Weights of a small transformer language model.
Architecture: RMSNorm before each block, rotary positions, no biases in attention or MLP, untied embeddings.
Training: a variant of Muon for these matrices, 862M tokens, 6576 steps.
MLP neurons of a small language model. Each row is named by its layer, matrix (gate and up: input weights) and neuron, and shows model dimensions 256-383. Each number is 500 + 25 x the weight over its row's rms, rounded and kept within 0 to 999. Numbers have three digits each. A neuron's up and down rows have the sign that makes its largest values positive.
A block is one neuron, or neurons of one layer that tend to fire together. After each block is what it responds to, as a language model described it from the Wikipedia text at the highest values.

L11.gate565:486513463493500472483494498497457478537451510516457488493493468506524514508519472524518510475469464497524525491496479495504545481502501490497507503477521540499473481494541535486505533517483515498522486527525496479463492473491484516501507494461528514508484494490466504503495460484560513513502490512500496500487511497500477486517473493464422523509542495475481527489505521507490499510504
L11.up565:486481520489503477455509507466474538540484518456483519464512476490514540489470524520495546513483485479506513498552497533579558474481494485513476538484492491534512516502533531523479491508477513492561499503546513481508437458469495448525524506507485503461502477498514531528478511497501456495471506573523513480486484499501444480495505501493518497515508464503474519504476468490542504511451
L11.gate678:510530445522481507519533507475476490510469575480480513452554544489484563512511490555484484489510489503524463474493459536526512508515489482479504543480489522533530502513517503464490522517480416532515475480466476479556522499498516510494531498445560456516543479488512506532501483533496501494490481476458490483467527553507486484460514494510512518487514476504506465518501552517495475489483
L11.up678:524516499488520473492515442522456489513509523562492503474479503463550509507518525516502475484534508491520482489482460506472474477446497489560510521476504484484452479478530529462494548518523477531524497475524463487498475493488585507546518505510529461507515499507450459503473482506501473483467522485470509479505499488479484498493445527554475492467539486517463538514456473508529493502499
L11.gate1041:505477559474490539509470438526522494478507513497517500528475523493477541536501465480509471498525490509530494477533495465513515497508496471511489513541509487484456503528535462509462461513484506532518494515503514483528503501504492441518537519485494457463549515531502502495474497457482523502472493512495498524504511468533480494520515526523449520464508511508491477511502492498486549516465
L11.up1041:452496481510495480505502499479504504475551481503500485499515483465503510444528536490492516502515523502507500510472493529515510508542442504506484550510543531506533497490527512518527502467490478533526480447501453506467464502498487512535531469445493520506497510511513511498507511545509528492505489489466545470508476452544461532484479504481477483519502495514516543505535483521515458481485
L11.gate1220:481526509493522526520468530501474526458460499510470501485529539509469452556495509533523493533543488526532504499481512462497495467480539507496458530518546539498449518503548534546512540490497512517542505468504503512492516525504514470478534520481515463488514471503490509505481502520462509495534498530493530544522513491522498546480505526541474499523475508500485457524514469530528488494493
L11.up1220:510505514510572521517544483530446497492470520526471534500507498500497499462519493485539509484489559505504519483483500542500514516481507426539491519493538519473492488519516520518465521538475494546563496485473509468468517517538537488534517500470461483483517516500491525501532508537509491522471506538496512498493477533485488494498518451478523511496477490508482528478527494498541502528452
L11.gate1247:490524537479463456531501505483505523502529503527486545500523517468502516505515539471522518498459479502496508516488466507523527504524546499507512559502507513518524521487538518514476549517495471499517550465535544510512506502454529508478488525487469511456541485527508489511499511531498511513498518547496500444530504499503522479480501501507504518470492473489475458476522541498524521537507
L11.up1247:511504490481497514544510506463485488466473495493468568470564482481487513511505497536529492507475491450526488519558479524507479493476521509519511565452546497486496493519512507531485520523455497497522534464509506511515471494506521493468495464502506531502536479514510474532501463531531509505461499554562484478514495451484490470492508504492484481433536508526485467486509520545505459485519
L11.gate1281:489531498486472486500499489529495544555467527537516512504531455518486474476484567518489505474533485560438465503538529518465498470463472508470494515502494537505448508494503494472494455468550516513542512520544501514465499539533491489490473499537507432492476503491504477520513515506541539500507499439461473479460517463487476530524453496481490515480496491529483501515511538483471484504517
L11.up1281:443522482481510478503521492507475486539478527525525498519503501510530518536517525482490516471521507513494485502463511528491491462491487506498476542539528506513437499529502534528474522480470500490477480512521493502509514527536527439484489491483487479476492466477468485480466552516491525478497502459564511506469541550528482489471514487465490499547535536560470466519553513480492521447526
L11.gate1391:503464520482504528489535508531478491527507512532513486496537502533471477488440499569488491490494503526528549479483477527468498522500509476492519496494502548464520494502521497516483495492527529508497498471521510521534488488514492463482513530469490540521512502500490562502493496499497498483463512485517499504496522466501503495533524499513545535480532508476484448517424490496528479542452
L11.up1391:532472500471490478478483496505465485492520497563490525489503510482487461479445499521497512481521484531528526477508501525499537459510505524506472464498518510484500499471549499483477517478470519456518511482518488492523488488520538451531523521523496526489495519471487539485513518522499456465493477522464513525473528475491575448500505531505507564557516489493521508534494510514472484495481
L11.gate1509:518510491507538513516486481477491473506480468474511500453519469490525489527510463519521512478498511440503496457491513470459499502538503519526526462498481499511518504532504542537497467484494485497523489455488480459524493549516501483491499500498507476475500484526504481505542515491462560475467524507501493467493508482495512475494459533511471544492519480440516506490508530484463469496498
L11.up1509:466520498489494542526478457478498487537490502537538514480501477469506485492495531515502506442522485527493493507486513496503539489520542555483541519526516513498491478541491522462510518479543494527553512460483512525488505495523531458513543528526454474490485499487516472516506517481487510476486475500519535514539512523509513539477531482493516556477488482474503510526469511496450518485480
Copula after subject noun phrase

L5.gate602:517498458488509515531564492498538498531520513516507542503502487483555487490494528500440514505504517532503479488529506490477515478543530504486477523458460505474455476501526441545471486478485472503503507491504546498486486488483472491551517505500511439492479519507511490491524515468544539490525500531523491517504527462469508496479498496511495513473480480517478508504533512504482489540472
L5.up602:498514445497492477547556460506499507524529512492499504481511483453503519458503489494479525519477523506450480520561476446468521527486525490481516510564491523514487431516512529515491489513528488534487494496506491442470521474447483496542506493509492515542450508531494469494555533508500520457527472529509541516470485473525496493491525479498503490466473504530482516506509507470488483481463
Be-verbs and heading equals

L3.gate635:464565515526529443522489534491508509510496499483510518496455485472502516479491501473518541508473492518508536498472505514522475478557488466475511503508470501506460519535533450498498501506529508524499445514477528474521437518479482545494463479502499494498460470481553551477507530530473506533532506453505534470544512509488520482528542510437512442515475475516493486490480480518507517477516
L3.up635:523513509492476487487523530531457502492520524536532539494488486528425520526541527500514522494488520511525484490533532452451506462450510532535512508488507501464468507484478477475507505491510546519490490490483490508482508476482469482513490499504467491486575478523534491478517533478540482473505517493532508523560496473489464511523505505502501449504491511557463446538545504496470514491464
L3.gate812:452481465492516479452507518490517467482513511483473497469541538482496499447509463517475494505513463516489510506466576495508531499518515539503549504485473495475482488498520510468504499499536526505476506490458491532439484487496491449486437490496515482494497475523461486486510485484516530508536485462502486484485495467452489511515475503536499519441515484489517497491535470498486540519495
L3.up812:528476495451514508480516478470488505491526474497505536539503528485457534460476475521511503491493502493514506469500505518454547492486509472509501509479453506544487482495517510493494465515508503500547472556505519525507458522452472513470522496542491541514516492540503487479447533515480506510496538472509440484531503478535505508485524494501532496494517520541498537505480475522522515534505
L3.gate882:553474544480506488543480470497480494454548528461459494508487508493538506459518467519485468492463514469506461547503518477507510525457490495523449496505506501494495491466494513510502490461515520506472507489500483523498509484515489505532490486567457473521483498520500500503501482517500517495493470449471520502556466504493491490507540507496506478468490474505521494561502491539505492495501
L3.up882:459498476468558516494466501461571510534499570530495500511499541485518537511528494528482505526497523509529479521510521480470479522524533534522480499494515471491496480408502484516465460521481484529512493535483504501513505493525503543498474445516506487464513523476510536469502515502467506495495528506511538497507489505499460510503491521421473448536504501493492476538514483542511470478494
L3.gate1056:478453488508464538517533523529541489520535529489508466466489520517500551486489488476489500497488463482504513489519509476499527479490516529495518511491479486519459537492495484548481526482519505500500494494519520519430515477522506512495445465520491520530471527527503473506457507496480500485508457501560482512529488451486532507490510489513530488502489486511488516463484532496473504471488
L3.up1056:410481510492537457524515492507525506548485509468501486490445534496525556485460461470503522533521507503519502498546513517470549515482492484507481480501522494474485543500511511510490517524517491519477487541488530494474532473482481490525466482499457500511490530500498541490488509494466500480478515464499501540461511492464514504538528470508518504530468499483500530522540512493470495495506
L3.gate1058:524516547524525493472470471530568529494548496455498489519498547480532520479477473502492479484439508531453489520477461505472489478503522482529491478484514505474549517503465470532522512473506499511519442477532527525485524520485447488530496510525495479528469457496479496489470469463509507454569524495511485485484509491505479512489527465449502457499473472495483477507544484447546511524530
L3.up1058:495482488499483548465496501514452511523525459473488462486460536503504487489503485491514512517477486486493522489500541517506527478464493469510531563493475470513513451482529462498532454471508488501491499516557482518518497544519511478496509496509540536479514489526524487513503497516510485521503509448499506487485488508474454490444516495451522482500505557472493503535499518474527486495506
L3.gate1263:487495503491473526478492528504538467529471551507481505483512531488486459529533475485447529480459501539507528532488504483521543524564533539502511513496444486510505506494483495483445508494460489492504478534536532494506508488535524516480470476522476507480485522544520515533558564491541514440542506480447543463511464532475511518523510465479496479486494480529483497478490481498486493488509
L3.up1263:517508512510517469502492507523497501485498513492496495505468519492484473522503452485516515484483528531513540507508506557485533496496535506551515516489526493500569504520450495482478474536538483443510505554529487499515451534470442506496493471514519525473520548502502519481480513514454496479463498511472510495491482510522491526533497477528488501510477481488503495462516494459424500494506
L3.gate1371:514541470524554539479451531533512513545496503493483518468495456524447522504520538518470504492439550475465543496515503512524497488520499525525498512488505493496459500490523525442521455501535537480508502521512508541535469525484500502535514490548478503464518497470505507506500519509501469512500495517482502513509471492464517461509495513575530499532450517460530480495522517488487505530523
L3.up1371:457489504516505477516519490511539501486503515494500537498445476518474535539514531489491487483501520462522485513487510493503459502486535516494484486503532512518479474514524509502513503542476500526488544519502527491470445498516505507452473506570475526448508474542509490489519471546527519515504478467536526471502496540435558501493537500461464509508498510502506506495491455511545495478529
L3.gate1376:502495478516464510506518523493503506513520524471505497492516519472503495496513492485501517503508491539533452448481518532518508510530519500526467506500541525520449509489535472500471499523496527502492497479470521444524456482496499501491494526529503518539518531517502505475497497487521460468485547497525530481540506499488511516516553523506464500512541491547437488489479484501524539507530
L3.up1376:519485509513493459481522483488508543474510527541496498478499470492525495497504493460493534500449464505537453499483553538520521494517496502468477498521517539469439483544494471461473522507503516508495511498479542475510469543535481504465513466519508535494521511498509519453470503454474478507506515499444517450459468548508528517508555484465480493519519485484449476522494504488516506510544
Table separator dashes

L5.gate852:506483483485537483512452519518511531474457476487516488496478501470462475494499537543513510532483538527489499465455529500463520486513508475555519509539472486527462470496519456499507500481503510510518472495508510466523524497486488535493503448495535506479508574513477497500481499475536516481500522507473476494547469451474473486463514474493495499504515497470506507462475476507542518480543
L5.up852:445533487526508458513519513533479531500516506445466514502530480495471450494531465521468493525437502483517531460554489479494495489493528504523506497490499540483516517486494491495549485513532510488505523494490487486485488515503498493526507487467536492525489485496472485485476509500501485510519526508536525457504531496485496498504496489495470508501499535484535453493525440466522499504493
Table separator dashes

L3.gate10:468537488449508544472494501498487495552539522525511511472550481493474478512532478477520509546530505491487456536504508467548485497477481484496539520537494507479457477489506476504483507498528524471492472464492501509497531544492475507542498486517532490535485518509554475525542483535504470511514497542503539519518485485511534484503494500450501513495483473517464495461523490501509478494494
L3.up10:480487514450478561490562499460484505498500530500464543478446539486508513460526455487503480477455485514465478503496512523509519456508502506518551526519473523448483491521472513490505500490529516465499481482522477502471475509505466491509472482522496513505497490507549507507520499471488497531486497529525547517480515488481539488485481469473512494494500472503550482450506488477508470476501
L3.gate67:505523500522525491499462498514504496526503541495484488539511501539548461544510526496508521485521444513507494494488481483506471511504481495483495463502459476510495496461480480473521534482508489531541465506544458491486504452485489526498531457544533508488484467491495529471513512503490477541497481516481500488530476488521474525516516516459505495480540488510501470495505497524520475547474
L3.up67:498458515443494485513533517464485481502474506503545521496499478511476537475516473451510534470504536519531525513485493538501522540500489454520483497499536514488470497535521493452520518492496576491457480500468483503501538482499436543470504510514495556469508458493478443499441505497492496460543515523551526471504465498499500464496493483459523522518515531484512530456504450508509465521535
L3.gate214:522522499461491541490554510537476497509489515459500512518484521514482443511490539481528506505535500496528538527461531489502499518473571472483454515496495523473485480501467468530474511480502537508509473503476493486541498450510455487477482510482513526519511511529458494472492468512516512497456474508520521481457476456505518490494528489477492585527540470478510486497476477510474519519482
L3.up214:515533494501478527453532529536485484499493515508497493491509529536511449509538540493507472466572475553510524514514498506514494472525517457458478500470493501500482478495457467517440502501486499502523479514535516520490482423540461507470482509486487500545498523541504478494481563476504510520504467510506568462471464466540535500464511482481493546492508496494561525481477518522506483481495
L3.gate227:525487516483484476499538553486504495537475520462500486519492542459513489526505516469463528495510494512521531488490516540479511523536495499532532484527443532456520479493541506541497502457518489501476477507484453496451488533514526481484535481476475498494513488461460449493468463529522510450507499496541509464509474464495458453486477490506487469501470509480505485501462511501506527479443
L3.up227:525449548468488534519512508501508499516514493464487489493545520537485533527488505494482516517537487480519526537487485512504501487496512524526524489506491501520494478512468515512509458501516505516498529467493524476543533490541493514487532495519500506527529507497515495503487551479479501500480507521519507483548459484504504494494538474476476481518504546491504497539487547474481504511481
L3.gate560:466495507514532499485518524455475516488483494514514509523524529502521488471510508463496502512500524521489485518530584499516526513476538461533492515510492499488482487524493493482484560495522528545519488479535531479531496463533523495529474475511502512532549462452484472482504503524477520518533492475494462487485486473474488498499514488493527485505462512491516550503459517525501511515516
L3.up560:505498490514530502525529467507521480490498500519541479506505497522491489463530482542492495476504517530512503565497502518520490496527469505537457459490461480490498458496537521477474507470480515538493511483520467466488517499516514447516529482549555465485468485510520490506457484459486522548514493495499524492494470497538548522494505564460466493485463494497489476491492523504510520490483
L3.gate563:504482506510546530528519532505488467467464528430460485524505520501493504488531557498506488470493486528495503514510498489502513497514492489481455425520502502513529499488461473498524491524499489503504489536536481509531492534516516509498503507468501509508496484508480522458556455485497479535509483501478500529469486490539528511468501529505523487533505506503491472540483454518538459498524
L3.up563:490476507519468472501512485504497486458487510480501529524470480521490464508474520511533511531482481489488501492495525530467498551564481507485484539524477512503501504495484499494496492523493496486489522492492494487505530514542493531525481518513502447488487503533528517474513510478500521443455517515495486503524539502510494488455523482514481513482526444483469530424490531488503498502543
L3.gate756:505522537517445514491528492488528538483541486507495505515502514514479468499498530503541484518491510488512499487538528486522501505515517459483526496500527485467518466511495472521460504478504552517518528508518497569512519511487491453483416500496519482506456486506544468471508483517534515533517510542529519522537469468490497492551466513480493520492467482479484535472448523514517514500464
L3.up756:535481550508447483501536478483522499467505469509550518501479500535490474494498516478542545523503512517485513502542546489493520508541499481488459490498500485458495511512507489491500529475514546507497495514472453528504527466503538497456479517494476540551522484525530500475500455512527506504477507475481529509570494506500511527503457516473451529512499499523488472543521478516463508531476
L3.gate836:470520497476544538512471509540513506483466525480503542463514491488488485550519459518511558472487500511499511521523469531520510476503475485500488472461488480482493482503478490525540545518493512512470437523487470533500508541532498503531518526564509483519513519500521511519510479518544505481482445499468520457464481483521499483491460448487490486508497496501492507526529480479512473481458
L3.up836:470487507526484534519519502534488531469498546480455509513540512542498535472505499489523499476512518532501547521498481502476485493493533486526472480526486474490477491504486520474473500509530515452520542474506536473490532514487516502505459546537507495495516493479450534481498472545475480479462523515493477502501481494510487486504494523558504495525508495481513499533462536501502491499471
Split verb endings

L11.gate115:490491484494499473484492518530512529501497509532478489488543458452491489555506497488468467464507528475465504530495530559507559532497499469505510467495477510454494546471494502458494450502540502505561504484484523487523519519505512523484493484501513492491545523479482522509480523504488531508463452478505506519478487501493481505499539496528522508504479483505539492502517525477522479491507
L11.up115:496475517527492493472508488477543525474497501489527511455520491531514488513462526503479501491498463512534458484499528509498512481509504500517453522480511496548541510495504478495534520482458506519475446459489459549500533518500474507537474495528492511511478438487492526485503488483518452503514535510528507482525526469532465550488486541531509492542474512516506529502474482477516543513464
L11.gate386:471468467459518535486490514534522536459500435484497517472508492463480463533530502479480499494509521503550535451483501506505512504520492494489513474511522495504486522502494494462526493501488403501504505521517528556545514529557464489545488488449497530471479507463535499487516513489502483499479513496532507512536484471492472483451494510474547490518498504561480480485477533496498478484524
L11.up386:481539481475521554471511532521495504548478529500475468506476476493528444519517456548503531516510493479504528465465505531485511466521474507482510467483504484485475512509515471449515465528476477541515514506506486501502455503517466461481533511520484490476471521478529530508509507455449485501528523488500498513520525510499496524451467489493559508531486444527508486483495511522498511516501
L11.gate408:458507498507465486455509494499463495534528501506483478489495459496508474467516528492492504453473511516492496509512509495516516526488501533508550557474529539507495495471511488499516463480477503497517490480483506495479507496460493462535550478485509507541489489507470510478480513497469552463513484505509518507494514493494439477488488507485490526523495478523492529485454496488518535514495
L11.up408:515485490531473515496485482503471514484522499480519507528531498510500473512488482489480473489497497501505539477478505523491533424459502512505475469484529535534461518460513498501480488515466435493470486513481481525482555485521467486523437487468471454503500523535494517509485494506512522497505498508505499480514560494477522496513543489489532547493510479511485452492520527526504559523498
L11.gate422:496530494488494506492544510481490484468502543469482458458514501519486458489462472477506486533499494555528512458459502544490498471529498520484514487527511491493459525469482491478496478512548495527506470488543452526487507522491449477489488465489529510518533522480455497548491497502487508481534509507496522561534515473508515492503494495533519503503526486486481522547511510460481483460495
L11.up422:490496546493475496518441524532553480494464506484477490465500438523472497538509481525475500503510463489510523490528482481490517535530456502482484528505504539493499506514469524505516496547474471566528515503533457489540562513519498568486457469497489504546528508490510468530513565476497503534483524474513506474497454472529495502473490523492482515479554497475494515469570467495504509486544
L11.gate471:496482492490495473520481506514532466519549497504501502466442475503529446525530520467513455509496468538497474489485514475481506499528497544469510492499514504463459482519536486419484496493475481555526489508515491565503499512527502505515520500496466505516460511493506493541482490494484503470442485511519470506446489507503499533466515503494521503543498498521471553514545515498499520485496
L11.up471:475533509495510500487503518522499512450479490480471477507466470462507461550543476496525490487471487488537532498482497478507543451452453486494512473528488519530525478502489509514480513541508474473467518464494493535503531513489509482501498471502526444461484533464511503480511531507515502502523444490505474504434482477513490508500487506548524468525498560511511531511474496509525529496489
L11.gate1126:550492483507515475523489533484452517530484507491522500475477484457459533504543525489508507499468519515466505521507490514525522512485488491453517501495502500521496490509520472445510500478542500515469521491534496472512506537486515519499525495549531472517509450518505491481466552500497465532484500501516511522499485506501473494512511497442476530497541541505528524472483485494493513508459
L11.up1126:490509481486479515520498455495531534465513515456510483545553481480488462521499479514499496524451481485498506528509493468509489520509511479481502537472507477485502521524486500484521499486476474472525472485508534508559482553482493521527483533540501470471532493486482489515481502512512513495476511488529496482499490487495495472521447521455485499435439488466551490521513529480479546519508
L11.gate1384:523489511480531494449521472520448485492507479467524494503513502496458450520508537513480473488476514490481502492487488525504500506505484430481534484533466539484480480556491496513531473523459497488496465516532525486503483481508490492499467472541542513541499488487479491544464512506533530509488469485513530527462557499492492465476492474470502545500494549552531516448496546515488522524527
L11.up1384:526478511527527445493480500504465481500491491464530478516550516460486545502525507504435454526532490480566491533526500527513524499500533552511537530481495456511461478535477522481480513516555514468492492496489510512526505531512504469534524493506493510528516477487514510494506470487446521450466487502529519521486516519523463498557516451477524458465469509523509523528477498491494508491467
L11.gate1385:477488506534506472513548529474494485511488494483471470514530545506507515500546486495527506485499489456523497575506529525475545537469503511512516490492536468520477544526502524481513471530499555470511502500504499497510462467474527536502519499513489502499505543468511517533530512474499535484475521543493476502533462530469500540498530516497529482536492490479461492501530542489482478485499
L11.up1385:488511476564499464520524512478498522471472514497546472465458522504485532505482520493500484506469513517472567520531513500519499481470465501473520489469455448517503499488526497531464503484508469492476514531523498473448500495466462440547548474536517505483531488482485488485518538527530478541537513512486457479484490478491539470526522517470463503508501472491464554486505500520455497470483
Table separator dashes